Weights of a small GPT-style language model, trained from scratch on English Wikipedia: 13 layers, 5535 steps.
MLP neurons of a small language model. Each row is named by its layer, matrix (down: output weights) and neuron, and shows model dimensions 0-127. Each number is 128 + 32 x the weight over its row's rms, rounded and kept within 0 to 255. Numbers have three digits each. A neuron's up and down rows have the sign that makes its largest values positive.
A block is one neuron, or neurons of one layer that tend to fire together. After each block is what it responds to, as a language model described it from the Wikipedia text at the highest values.

L7.down129:146137137147123150132146121144177113127101143099128150158152194132103134156089075111076101128145113108088134124147125131084129140184146109151121112091146104175124101106166095077180089090116089152170150143125148153117126112115139122183058173140157155114203092156130109175102184108124113095178133162103190110079153096177141144201112148138079109145110182098078142078146155142127121153123
L7.down215:161140134096079170082183098119146132104102088084138099103185096116178090133136144127144135141183139164102164100132136166148160092135167190124149188160173108129132137172131137135099108129183081087155141154090126066161176073140144113142080140147088097173101105151101161085153175117120112156070112120125201124132115101152079158094108147103137133129092134052100155143100084121166160138115
L7.down569:124104143128116126092164179139145124094142090055123124107213069168121073141130147199125085072155114158134205135173121156184123119130121111088095128116148076175120143135094112142069125080155084116189124093135160136088055091101154188128146224176173114163134078114099149152098137152113152109146140122135170146085122144143081049129150172140104056126118095116118135143133106177129180120069
L7.down652:114153146153158120064091154100096084095084091130092126166063149124169098072092180198103121165174146113146132134151124094133183131141136057141117117126138087190086087146126106099173121078124159128117092126166102112124094140098106109138138139143132142138186137103128123143094146133178123203090057188110125132136070088142128087096104155081064094113124165123134092165129124169110097131092
Word completions, compass directions

L7.down370:115128179158160078168077102135102141173165190145140132129121133108116141110095115162086101113093131116114152146143095099159200113119136085154100123080155179138142140119119091049125118117096133156143113154152176148168186203104078111063035119117134086106211189141097176073101115118068173106118134140141113127158168172168114160135146154111111144120082152171171147122071129057161112204071
L7.down493:179086187140136131112147127140081096134103148149152113134155131141028157090134120138115125070114096113159149114147084091084124165182169134115163140062128154133090127134121172066155102120055134102107090188206125151154156128152117182115117095094185090140149125149143158125143140117176123150101146127092133078198122155075137119159114172119077129093119080156060098097123110089129115104095
L7.down510:086120092149086131161101104125122137145181139098096139176142146155100120089161099167117133135093145131171119125129147152173167168088153159146092139147149130085095130084099223162063099125099094096153071162145143139180122095147161141109127190206082145139151115154082163170122120171177131181127070121161139126154138127157136100139100139100149084113110186122139109149162197124173021093149
L7.down588:127152160146141109096120126048190065065078151181146128122137111141157152099109179144092123133177164114080126155144070106109102189080159119090177084152138085190166152141138140161099161150141122109125090160146094167090137108106146146116078167180129117080113129100146150143145070127094107112138157146139180116148170127122165133094101131053092175143108077158089145085040167225102155137114
Word-completing suffix pieces

L9.down11:117100146120106097156076122112151071116092189106127105141116036131164120139138113120103144127188113149099134130111142169100098154169149171075137100135103128107112097158119073100078134147103108117104139105128131111166109099089144122144143130088075079168104205160099121113108213132075158124144076111111162102120149143129084191120125171136095101119120135164156161086085107124133130141086
Mid-word completion pieces

L4.down31:134153069094102102140132114076138177166173121139105094175150144110140155127127134185136102124170144183162091114122095080176118105173149129127125130147102133122110190160198136104118131088160173128120121130149092126143111126116123117126144116102131180117174134169122132192109100138091092114140108135163105122199159094123096086115172135127053160112109150089123025162119107097138195129158
L4.down532:094198144115143136178168123115128117152127119137123174096115151111170121117116108124107150104137125115127144101109162114124052128127138123169134108114017149151101155075118085172186111122168143150089133152145148053105182179086119070177128110094133092136158123071107155159164081112163078077145126173129068163090208156093080148110105184153106146135148131169137136080107129134167132034113
L4.down554:144152155072147088127098106131162152135100145065146172146141166153167131164168153096075135107100168158111145120120120162119113090065118183179142190155151072113107124104149154126110086096130179153083131162058103156129074137084165162167132167114094116108170121160133173189139121124059170136157172118105113151189101106115080124103157146087108125185123122153095114090164168207046101106171
L4.down636:121143086122147164097132066169155140079159140197146090090130098166150137124065124115150100147112085169102127132086156150089156161163119180133092146099212109142090125146116120144144151125188144091158179149160060095176167090148114155177072142111146099139146097083108146153208138038104140149162128132132028107138131145125125060142146093174128126084193173150106095176128121128224178157125
Word-internal vowel fragments

L9.down567:146128104120106160154115187078150147149192158127110148127081136084126082138113166065120146127078089143140137117085098161104117176137082130061144135143142159116133085101159133118122132126118108164130132132130095150115166076160117171131150112081148131148063153146077117180128096121174166161139128147147140142133109118158088155088174083104161178124177158109171071133145118087118102083134
Demonym word endings

L4.down30:183080154126135148188074110156098175193107194149164117172142098121097141157128139127122088148135108112115080055093141134111128117099094133175102170154146122112081158174118110140139109159167087143094129060147137140079117120131119113097132115057143165152139109172126158109154052129138172149152097148175145146134112129155146186145144162104175127088183101190129136170156159081092103095077
L4.down390:207076124155094139119109132184111152163144132169140142170187108083120126074140168113103120104062170111140147125139076110124119195093077158082103119102131087129130117089180128158107186159149109169131134108164100078127076154146132156109144080146089197158139102112120159120119159107102135138168200139143146192117152188250123103083115117122126122095123159098139134131194090095116085135130
L4.down478:184142118108123160168148143098152105113106110122140119158161149093160132186174109121161102164059144174158152149175155114150123158129091098104110125096125166079110134167149123105093178131135102152154187046108093130138145118091169132135124102079108134101094026142220128095162124086131163109134204107153080126007126149150139074116140133109139107122102162088123145069091109084162152134173
L4.down594:138168152073082129065108051076163131106152111186133155124135207124154132135118109090150088103124107109049122098107154113090087163164105090110148176146189115179117128153153116175054122149075148135137068130126133134159095113116129180121137070129168172140186095152135129177099124137139135160137130156184191106160089115152110170169119147122169113100126136137105189092131126136153136117081
Sentence-final periods

L7.down175:112123085147140120130170116082125138089169117076128116067117118112189103115152100041087072195149100064123116126154088129155172117149151151142098129115178129175104141138127139131106130095085113167120072128098161213161102110075115171142093162136071046201090119116036087160133098171118124168134135113128152092176096127115082103088149172073089101096104160179115112179109142135129141150130
L7.down209:145085166090160111146109152074074097134168073129098105167076136160148128070130159129145089087130152119143124099074089105116083155143104158149107176122161146170139114159137116151122102106128142088141129145084133137103127111052159117163091161142139132074107088100125151174139121134181124098181124104198108114033138212119117099133136071144130147175105179102140115106156072043121104138140
L7.down251:123128129087149130160122116097156063158167103153104104120110157076164120106185147118131142114129143117162159127229114098114141144163112094068153151112103098093117103191103101061065105104152086083139153131101135089144186123106150166122120115153129090064140116181112155165094112124149132139138131170172099155063069144101120178109132122075208152154111110086078135169113124159115120155147
L7.down626:122099110095108128131123141167114134126142124151130102168115108140164175129177139162043115155164121194134127069143120146126139112112100135092181179105155112156139151135130137143175101088134143213090126082161183131146148109093148103099105179117178164136131137140163091120171132097127141125106171141191099166091114151162063033126137110062091149166114140099140183100129077140070096114124
Sentence-ending periods

L4.down53:158151136170109134104130170092131113115124020119133135117127077121123109149143149101201130108153126162156129132141130106057172158214132080112105111074136075107034155134182104096137163094151107150108098151109130114131137075114121163150121186152075102093113120117135155156108109074168129154162055090106104113104137110193166058144108123129159132093116114119196117062129130123115153130144
L4.down376:149178170076127126147164107100191120091125140163126171196105087115181165071096118112114142115121072178137080111116150160157071092160166150089158169118123104184167142125127132141104134120096052111115127080114129093070149130150085132087117132136108122162169129129159093116120103141122132194187111185135135135090132135178206102091128160159119163183103107115099108065147120178103079130146
L4.down426:173159100158138069137101144165092137097163131111122137168076126104081120135115121169178151147195172184113129131099157172159107100141121107147101172055057106179154142125147101140127154069091156156130159093120057075047155153176156114112153170173090092136142123153196165157124110132156153149161174156144162122155131137141147154154134161068205073139086089117158116148126142125175101161119
L4.down547:149112092076091133114095137178139146086173108118115122129131164058129126110194114152113151100067119137111119135161144116162136123105098131098090096087153083119089117112142157159148093173135062182180114089129137191102124136133114123132112151107081147184143083057093100152117119162160098133110091106102134125136132093151115079146152118129105104115097101112169071124139121101119082201125
Split-word continuation fragments

L9.down186:155184069102116125078186103105115129106171069112143091100131120192162145069143155136144126154171127162095103101115115164117144173133082149115105131124104202084151144134120124104155176068112069051137081145127084099181148187124113206127128172070110118118157132100102078111107107145117112131152102107187112085100138131144070072063087182105146115103131053090160145143181166132157143089131
Mid-word vowel+c fragments

L7.down130:135161168164085114147079088036131121163169106140124194087088132098125142172148168118133116142149068136115149154140192062170179137101131133180150139104100095118083113135180165113127154118109101157089080052076129158117149156095146095112137126152143210158200109133160126126123064117145102155128109097135151152082106080109127128146058162102111158137112164138147136178152131100167107112171
L7.down174:167066169147084076135177126092103158146169089075083155151160141179171160066148116166172180160073121139076134099097198117141082130140130084161128120131130096163144088139178136108127109084080091143106146136171109097155111105109074122140049153085125101118174123102043166172093188101176116066131129117091175131072097144134138136187139145128133099155134188095080117113127148111106117085105
L7.down281:110161134159161098130121119121180131164181076074113119132079148096133132144169150143133078125105187143115094128125109177142123130251101092171174144157089115110124155132122170164117134154133154096108137160158153102163107073109176133159158146087132124106131164096167156142140159094152124150141098171078216146091100165189110124123120101088148146136110173172182094093140131109107157068119
L7.down366:073092146137139139173128145128134090126147149093122119150112164109095164150120179090154134150152158102091097105033178154154186112167157093125151130150138110142122130094187141111112160119071077087129107108133132183149115124040159177109080105142144095137109149078156120159148101088097054102151083145114129133112177133086131150135087140168112194160152162078158146138117140144166128154152
Preposition completions

L7.down42:149173125166094141046118154141162143146144121125089115102085105117141131132122137098099103115054121099046145139135121110087163182164140129073141103198114137092128125135147112105112080114194177137086067071133087114180110116081160103132071102109129183169127127108094142119108142164127195162095095189127091171066132175149104136141139108112164134134113089118127178060105114163095153119073
L7.down116:147142162147110147153121127064196152131143119085114138125139091108067127177100175098155155096137121114115115111157155122154171140142158128140101145140129091123142125075128141091132111146164112089096172104233065084155165143114124120134113119081098077194142123105180148101156147154136022145138103089126133086131145138089116108122149142117191154145129091125157129163117128108124122127155
L7.down259:109137108195114144079149060149179179126132161116094131153150108113162127153153151145138159130087108208141141158078062089179159105175104117142153133156112162143147114114145166125184120128154137145126101133167139174164048103123161118142167111156146220158111158136130145111085139104126165059146116131061125198110098171107099104125104113140103150132154128122113156120139102097081108115131
L7.down337:140110112072094182130166102114083110104206140125142152055148096124173119122182159093177113089112168126139143117052108112173095146085116152185171094122125156089160129129147120144122123137149139089104115122124122166115210063093121129126123102108157123146138044095147091114156150151078123118149109092138103128157125090180160103122113122186151193068124088142132109224103142089114157135136
Mid-word subword fragments

L4.down12:085154084107082105091137070130176156120128109113205171073113180087118098127104117129082153120124131195115105168092145153068175111111169097115174134085162084148140099129133122097171120144180134144157119129156052134090172204128162138124126160124142142126159181113089052091133121092187126145113076191110124104077139163110095143126099130133116182138089129121141150056155186205116161121114
L4.down195:174120147158122094053123088089124113196131125124126114140107135093137076145146144134181092148110105123114170168135110109102107132140090188113054112138095163157148197088158138094120199168169134119217206134087155083162141078131128117114134124127116147128107087102106131127116176139120072123131136135175137110135147161208112169097116122115161081125129211115169121136132180191097147164156
L4.down434:092148119134119139149123125070158123120101122154113139124188157081132114181122111115143111147169118122115157082130141221103207112120138145104125108097117176125161131150120126067120126125088155162169160160165120146147162150058131166115106152179113124094150198107145089109050130147154125131110092127099186135122069177081087112152125073130128110085149147134166102102171110097157125145130
L4.down517:092138079143124092167090122081099121141103084105131173092080101064110076106140100098079135147133157133105188160111144125143142068129114212103068183115074111192113112106133154144127120168112087108164177151112116100090135104150162130154159147119077132138122139124165144144083170159186127112107129195124165143103226101116135168137128138143098149106153075151152127150197098157218131112106
Word-initial fragment after punctuation

L9.down133:143137130158172148076133143160135133139078175195180084134157099134154127138079130135177107100145107151130124076127090122150174156132131126124145152125115084136120124105105127143130124108100148130108148095071089091082156121112160178102163079164159109108117030126158152149083142095156104119188157132150093158107096117106108176134112111085100126148079134088170067162123180134116107098061
Complex preposition endings

L9.down635:136157157166124147100120176073095174092114124133056066117102118079155108097108120114117178116134107125118114105112107125092089106068170156130078171119130156134136107109116120107118133139108115108110046159125095120154186075141127070134131165102131149089152144099153118141150138162103127134169155188155163118126105100126111195123179148126119078187220111106163159129125158101079138127100
Mid-word subword fragments

L7.down292:117130174195131121146115122181159161144137084127108141113081150052095113097123075117149154153149143150143159154127158145109091138146150100095142100115165113124158095130110150127096167097177120114181126098114077105088109152127113084135154125146081187154130097148169166118104099123103086169075102164137200104104169195126156184087095084144172172125147190161139177101099130122097105152119
L7.down450:123173147132137100139124146173121079103135132138114120125140095153081132094061162121130082137057119115094121154150121081121135128112129084167115105072113064128158104091128088116123089156135155127182122108144085138121152097063134120141082117167148139068080103079148159074136176083092102131110163107137152137132155167164119159111082105081159174128121123115103204145083128082123176122110
L7.down465:158116137069103116127175121139119078106125067117144168160097194096116174146099110089148107110172145151047110087126101139100156131138071138142128167148110182100150083122161099119142144080085156162130098185138121117133114113063094116071144097077174169087102169151135149141122144122116101124170164144090141131160137113131091039075113134146145106093109085122081150144077118118103200121171
L7.down553:128139145126119142128149131078134169134108114133191151114104126108154102099137139126125088149109153117119113107067164103124114120073149138111145116119078167112133118062097147096111201049057141125133123123117106143123144103107113121150191147088137173129117115101077168060140131133089121103121169112115121141153168135136124127162162154148112098172136131113093155158101158098112112133120
Mid-word fragments, contractions

L4.down38:116119120113103169145111170082086117067146152147108108117143113129134108171069122171144136162128087067138130097125188132128113123128118100135145125132131080235142119178160153044061115136131110111149130086082133124112130144128101159181105153067123094140049162138119150159145105130114116157131145114070145135069115139103117196106100086153143132090160156109096103121135133141110136074122
L4.down190:150156072154114130172125127136143114142130093100073149164119159099129143146134043145210156150146124192126181122117161094116142067102204078117085111101156145161117112165107166072168156128169104133065131120133077135152178157097122126115117174124098082098163150077153140133127141170145145122101047131110180172084106119133120115117116113122100171146094186139112109084087111124110152093143
L4.down379:158136146125123078148143131098090126174123087084134078095161111194130129127137089074053126208157130147175120069143114109146148117126120105071189166150171097097133108151090081100110128129118128141135174111145170148160098094178115119105129093142109149142085186094076075086109104086130160156185173104083212143116102124118117076108119078147092113125153127120095129073170115147120130138131
L4.down409:083116158142182151129137144170099104092123104111145100076146120134130107154162098138129111092103145095080181128147148101114067116207164107157110106080119128184165133111126146132152092121101119103154150121064203127121137132110085121165184108146172119155042138122115126187150160131074088132118143155090092141100122136083140032166135108131104093142121144132137134069072149135146096130146
Degree signs and mid-word pieces

L9.down418:139075075137106117112125105155154163138145092161155159138131185175132119117093141136128138125131064187182131073102141192152170078075053160180157073115129085159168133132212093088181118161074128093118106142078121148154141118144154127129093185221085099169104123100201160141177130084106093148125161121159175099104117131146134121113178130101149159090135128108107149131123120100116164117154
Mid-word fragment tokens

L4.down139:126117128163031137157053103152166098165122127112125177122112185088188099127188121171083100174105155173118167130072122156161161134174108109170103149073149115152148177137136070143123101138130133105135085154124127141096146137045144153127200141101120135121121144128127130122168176162157137147116138159151121110087140090093160160180140165084172141156107125118106049141120163139083105091144
L4.down296:133105110115113109125137146131132163125097126104130098106100212116097071130115109157168128116164057132095156103113148076098181126102093107105119161138080114091121150150119175111092153106118111157128104109113107122151143202176074105148121151155127128114178119097122085152133137157154140158091193142153110057133069146160083110116191158100094137129142165149183138135155151167165121088130
L4.down316:146118105117112175136122093134046088103149074087094183106132083126098144111139133124234149089133143121132092091101070144109158126105151135140081138139146162108141130139099072149113139186061141169127092131090075127048145150129151200166143143137125160186116059111173119175151120109141144152169150117117220109138146058097081099139157158156141128168185081114133103139100083106135116157107
L4.down408:125113145135066175126146098152178131105130110138155116137131081117233084158128161140121095083187126137133142163106123156134171079157096126061125187219092068157149103118062160174118068136111161104117132064105078110157154127163100146071176111121150146110159177154113153168105143168139113094110161174069116120147123117123122184103185102157087143145092106103143103149192136139066095130125
Compass-word ending pieces

L4.down125:131108206149144095102149165171116133067175152086151113116111108153168136185083115096067135172151046115057056175190133096156083163095121086120133090132148064130158172100194137160132142126133084130087135104115152183149092174063119044099093117073141121137130148144101093167163153137109079085102100082139175164081141080181125161096172148132140120123073084083103189088099139132144133112095
L4.down255:186145153090163141146142142081115107081128120088147110140197170207096142147150140131159152117093085163148131169132096066098149106165118106095124145144168109161131078101160130115133106146133103121165113123211103148134167144125071103154105111075126088101159110112072059120125129125128073184140106115130163141141085161055096130127091147114204122136152131057097189105111070089068148092098
L4.down292:123095119107152148123124173139090153171159175087205135180139137087109111118141220124152158108112126126112111153057074080143103190080176135085166103108188134140086132128195153107117193146144109130141151119095089104160134156144173129165152145097094154167139111116112158133153171089072087161165102088143025151135198172049126165114198165129161129104133100107089124145114109105174123092134
L4.down362:099123119145132171126126198141139090127115154130151116082149070151149136127126145154190134137131098127087138136118154132182082138128099110171149146060151081125123096076150116198154122086091165046070157130140118160123169123146117153165125120178157107089166116137119103106132164116114123141099057129130151180027108148140115155171148112103159094129119130045112132147119149163141128111087
Mid-word pieces in infobox labels

L7.down165:123170103071127168139151180131166097062152178091142077096102155148111127152113116120182142067165156106062100137145160089122164140158164156114167122144122152192129106104120128166116129146123129138143118166053083170165096107153165103117093124146118145140154138067120089124163152073159146173167057125170101146220122112110132089087129161162169136176157123063122142084134163141183144157171
L7.down391:150169177099110120155088135141097104153120142080082114116132137096092145155118097178105097158144155167162133171149169192114092118123151109166095104161125127115140099129192110137157135186108148170110025084153149119132124150159161149118099127065097143155119160154119134115120117122131129146117204153161103138163134094179114126097134087140151102126156131178132121099131151161171147099129
L7.down556:052101088121103093133110122129100067089094096101079120124113152120130171127100152173082124105151158102181115093181135153081053123093159118166207089132116185153165114148083130144135083110160171142131090144151124098158173116162124181087116149134177072143174104121118092193164103167117098144147134152088096100085097099089094091166074094164130119117172142070166109137119159141166161173118
L7.down697:090162162166050104120168158107100127104143156107134129061140102091098083088092159111092107147107160109087126125180150120087190134138133104080185143192104078139130141110103137189160183060113082103126153147135107081206176128158092144161079105113136050131158130090126151214174086145117171156106143092132101180114130113134112148088146149161113189118107132132129198131148158123143156153137
Mid-word continuation pieces

L4.down122:176156114139140145138067151086178131144154095158148174136148115155158086132160125112082109176115174116103157098151129132095106157151147146169117195129166106154137139142122089077151219128136149154176162128140096149162155120156116122111127096135130168103115121164133125154065133096159093112162194139169073099168160184158120130121127099122111163091132095133101115113130132106160113194141
L4.down328:086134135145107186143097134147157184122111084151057133103105142190087100109113141114127080142147115107153107148098075108126092133112098137186158188151074156139128104116088136113111137117131024141164145126114159119115154067132137156151112204094114118071124173117125092161122144115065134106143141132117141066119100085125120187186134186131174139133133113144096107097134124123089095175151
L4.down334:124128187142074110160109152079156139169106128160147199107157164126088112102142107098100121113128111143081145086115101108144141165159131107199201144036177069073101105081119122141142171106163122119137133128106137109138170094160128070103121090139137116153175081184122143142127139140123103104127146117139128141053073142059120125166182147131146094113114192135147139112116110147139165099095
L4.down627:085184086064132168128121044160135122114180106112145163147121126172050145112100112102128139155098116139108094099094142095150166133085168115132064103118104111162187145147145150100110081162082079127108171115122123165089130075125130123093129108127142142115155205130127131129148135108093146081176118150083175080111160080133094190127134064195172149091174147088127171131156095094169148167160
Passive auxiliary "been"

L4.down16:145159109134132111129091146189137082088089133131134155142134152090148133146175118188111165114115088107143152185137104130102122121102126095117173126098125135102129121070117163194130191116154085174103117139119149184059131108159145111106142163062103092099083173121141128134087140168099119114040115165117054122063170143108113111102168106170093153177114135100115090153117114093107111094148
L4.down132:117085104134089088190178097174145175068136074173122085161139135108077116118095167145132113084162082116099136123100146103103180112097160110170103152123121135122105142139138133127146142166159104145070097099142169106186156188091136090131130230185091087092121173068099091095138158126143123181130129107133112171007136126103109121135126129114194138141043163121144112108127139106092116119137
L4.down258:134099193098060079131150173135170125058122089139109128055136090120166101164133115104109091144147117135132051139169121123136136114170162124124124114125164069115136133125140109090195107079172077094107091109129155109118133150057145176177170126138142155110128085081155117151127157112079133090160102132198101148127164075070093152176112147125135146058119149093125145132106136031072102135119
L4.down261:120153069107136122115159142160080142158133068171150107153120107147129167164070121150137111130096147164104126087144097138100141134101130166130129204187141188114058128165137104083170135141145181056144137081176090157161153142049065078112161131105133078144140099122079089124151157075106138136125096142144134058114110116084045112086133102124122200114142125065137127119105112105100101130142
Bullet dashes and word completions

L7.down3:138116164112079136112114087115136182134090072099134097137102167121126162104085165099104081151151116091162103125207097162119178086110076159132148140124136152064171158129147106121171142162105121096083193110151100104131130139129173108092064120129068153083114124088140151066109113140116156091075099112120102124142095147123138067076113147169155093154138138107109157120072145153143091131180
L7.down99:114160145107124116113101144125144099106106143109133103102132086120111105167150100120102108197086166129139116078140107136149118106130141145090129146112099112151128181127115145157143091175185092151035147117094095082125160157049090172165158144187115132096139130093139094142082152178160180095130148160099117128142125148161119104142101015130157127089100135156122140075146203106125108145057
L7.down131:052154114139091116145101075106139125090124141156166144058156153103137172087095109107100139140087170209169209132147175099091126096176116129108133099145151118109098145117101128127106157091170126104069129139146135152126093153114119137064164114125161199121202148112185192075107122138074155098160126132104132123063098199197147076174135146112110073145147143121117079136113100175090126147146
L7.down252:157135166076082088120100080124170115083044044172129144102121149175116069075151147117129107123059099115150171135135147180135095118125100138181136163110151171137126121129111131160121176111135103064130110110167141096128135150161161100115183131087053142134140134125114135154139128091156114102150170091120070180115088138150157108110092122141175090147046152062113096100129117168077121143096
Mid-word function-word completions

L4.down88:141137081157125131188170103135153166098050064141143148083152125138212150156142071090143125146145116186142137115117144129120130111068136077111072136134152107097093134150158145155097191178127144118133094169133127154130097155132169126150160185089089098111067133120130171131141103120089108198170133078118151069016161098111153112166069099170079138136144138177115130100128077145070104123116
L4.down224:126173063146080104064187121144146145120139084187065071109180143142161133171128077146084186138169134175087192125169118115079134116136102078172113109112098090139150105114199107159133128118122100147179085139132132131153101133167124211114155129072175114118120131185093175144132145082102152139138129181146145156081149103150156100088172122128123089134141144150145184111209084133081098177114
L4.down278:142204087136164081087123128106157157132199118144153119115154187121132185100136205192174131145070144118190140155125130089157088167057082183104173127120104101128134115122101083127129173074078124092124074120098109089106156135184138125166107178085122115134132113067153113103141171123137122122133148119137111135123151136162106175139112149137100082124138176120120111086097085101177146125190
L4.down314:140087149136120075134127148064144123122126106125117119109149124077110146129153161179101182176070197127110130129126143085108064140100146102077119138104092073069132164107122086078146106074135115154094119134134180113091128139130102125122121134119193082169122102104107169151090133140093120129133159126160122099147170150134028115121143154138108118124074174117064181067132113109191144149127
Mid-word subword fragments

L9.down516:096097112143132163097144141110091124111138223113113119181142122134077104144103162130130107174101116159174093157114170124138141118104104176157125161093165102072187172152159139127137134083150079137181087071117158089159150184101198192055108154085085113118145176165156136095085156143137111157144140185175221170175148175101087164066148164174127081143169101134116143135188143110134185095120
Word-completing subword pieces

L9.down414:102117143091174134156136134162114112125121136094116145142058112171103085139125096112147123166165130127142099114063143158126077157167133118134151086174151140148142092118141122211151141169133149116159169073125110067118117109089125155202088104144129129114180102103112116095075096077108102186128167107186099153121133139125126105152106118084128157161148162126069145121145131101096161110148
Month-name word pieces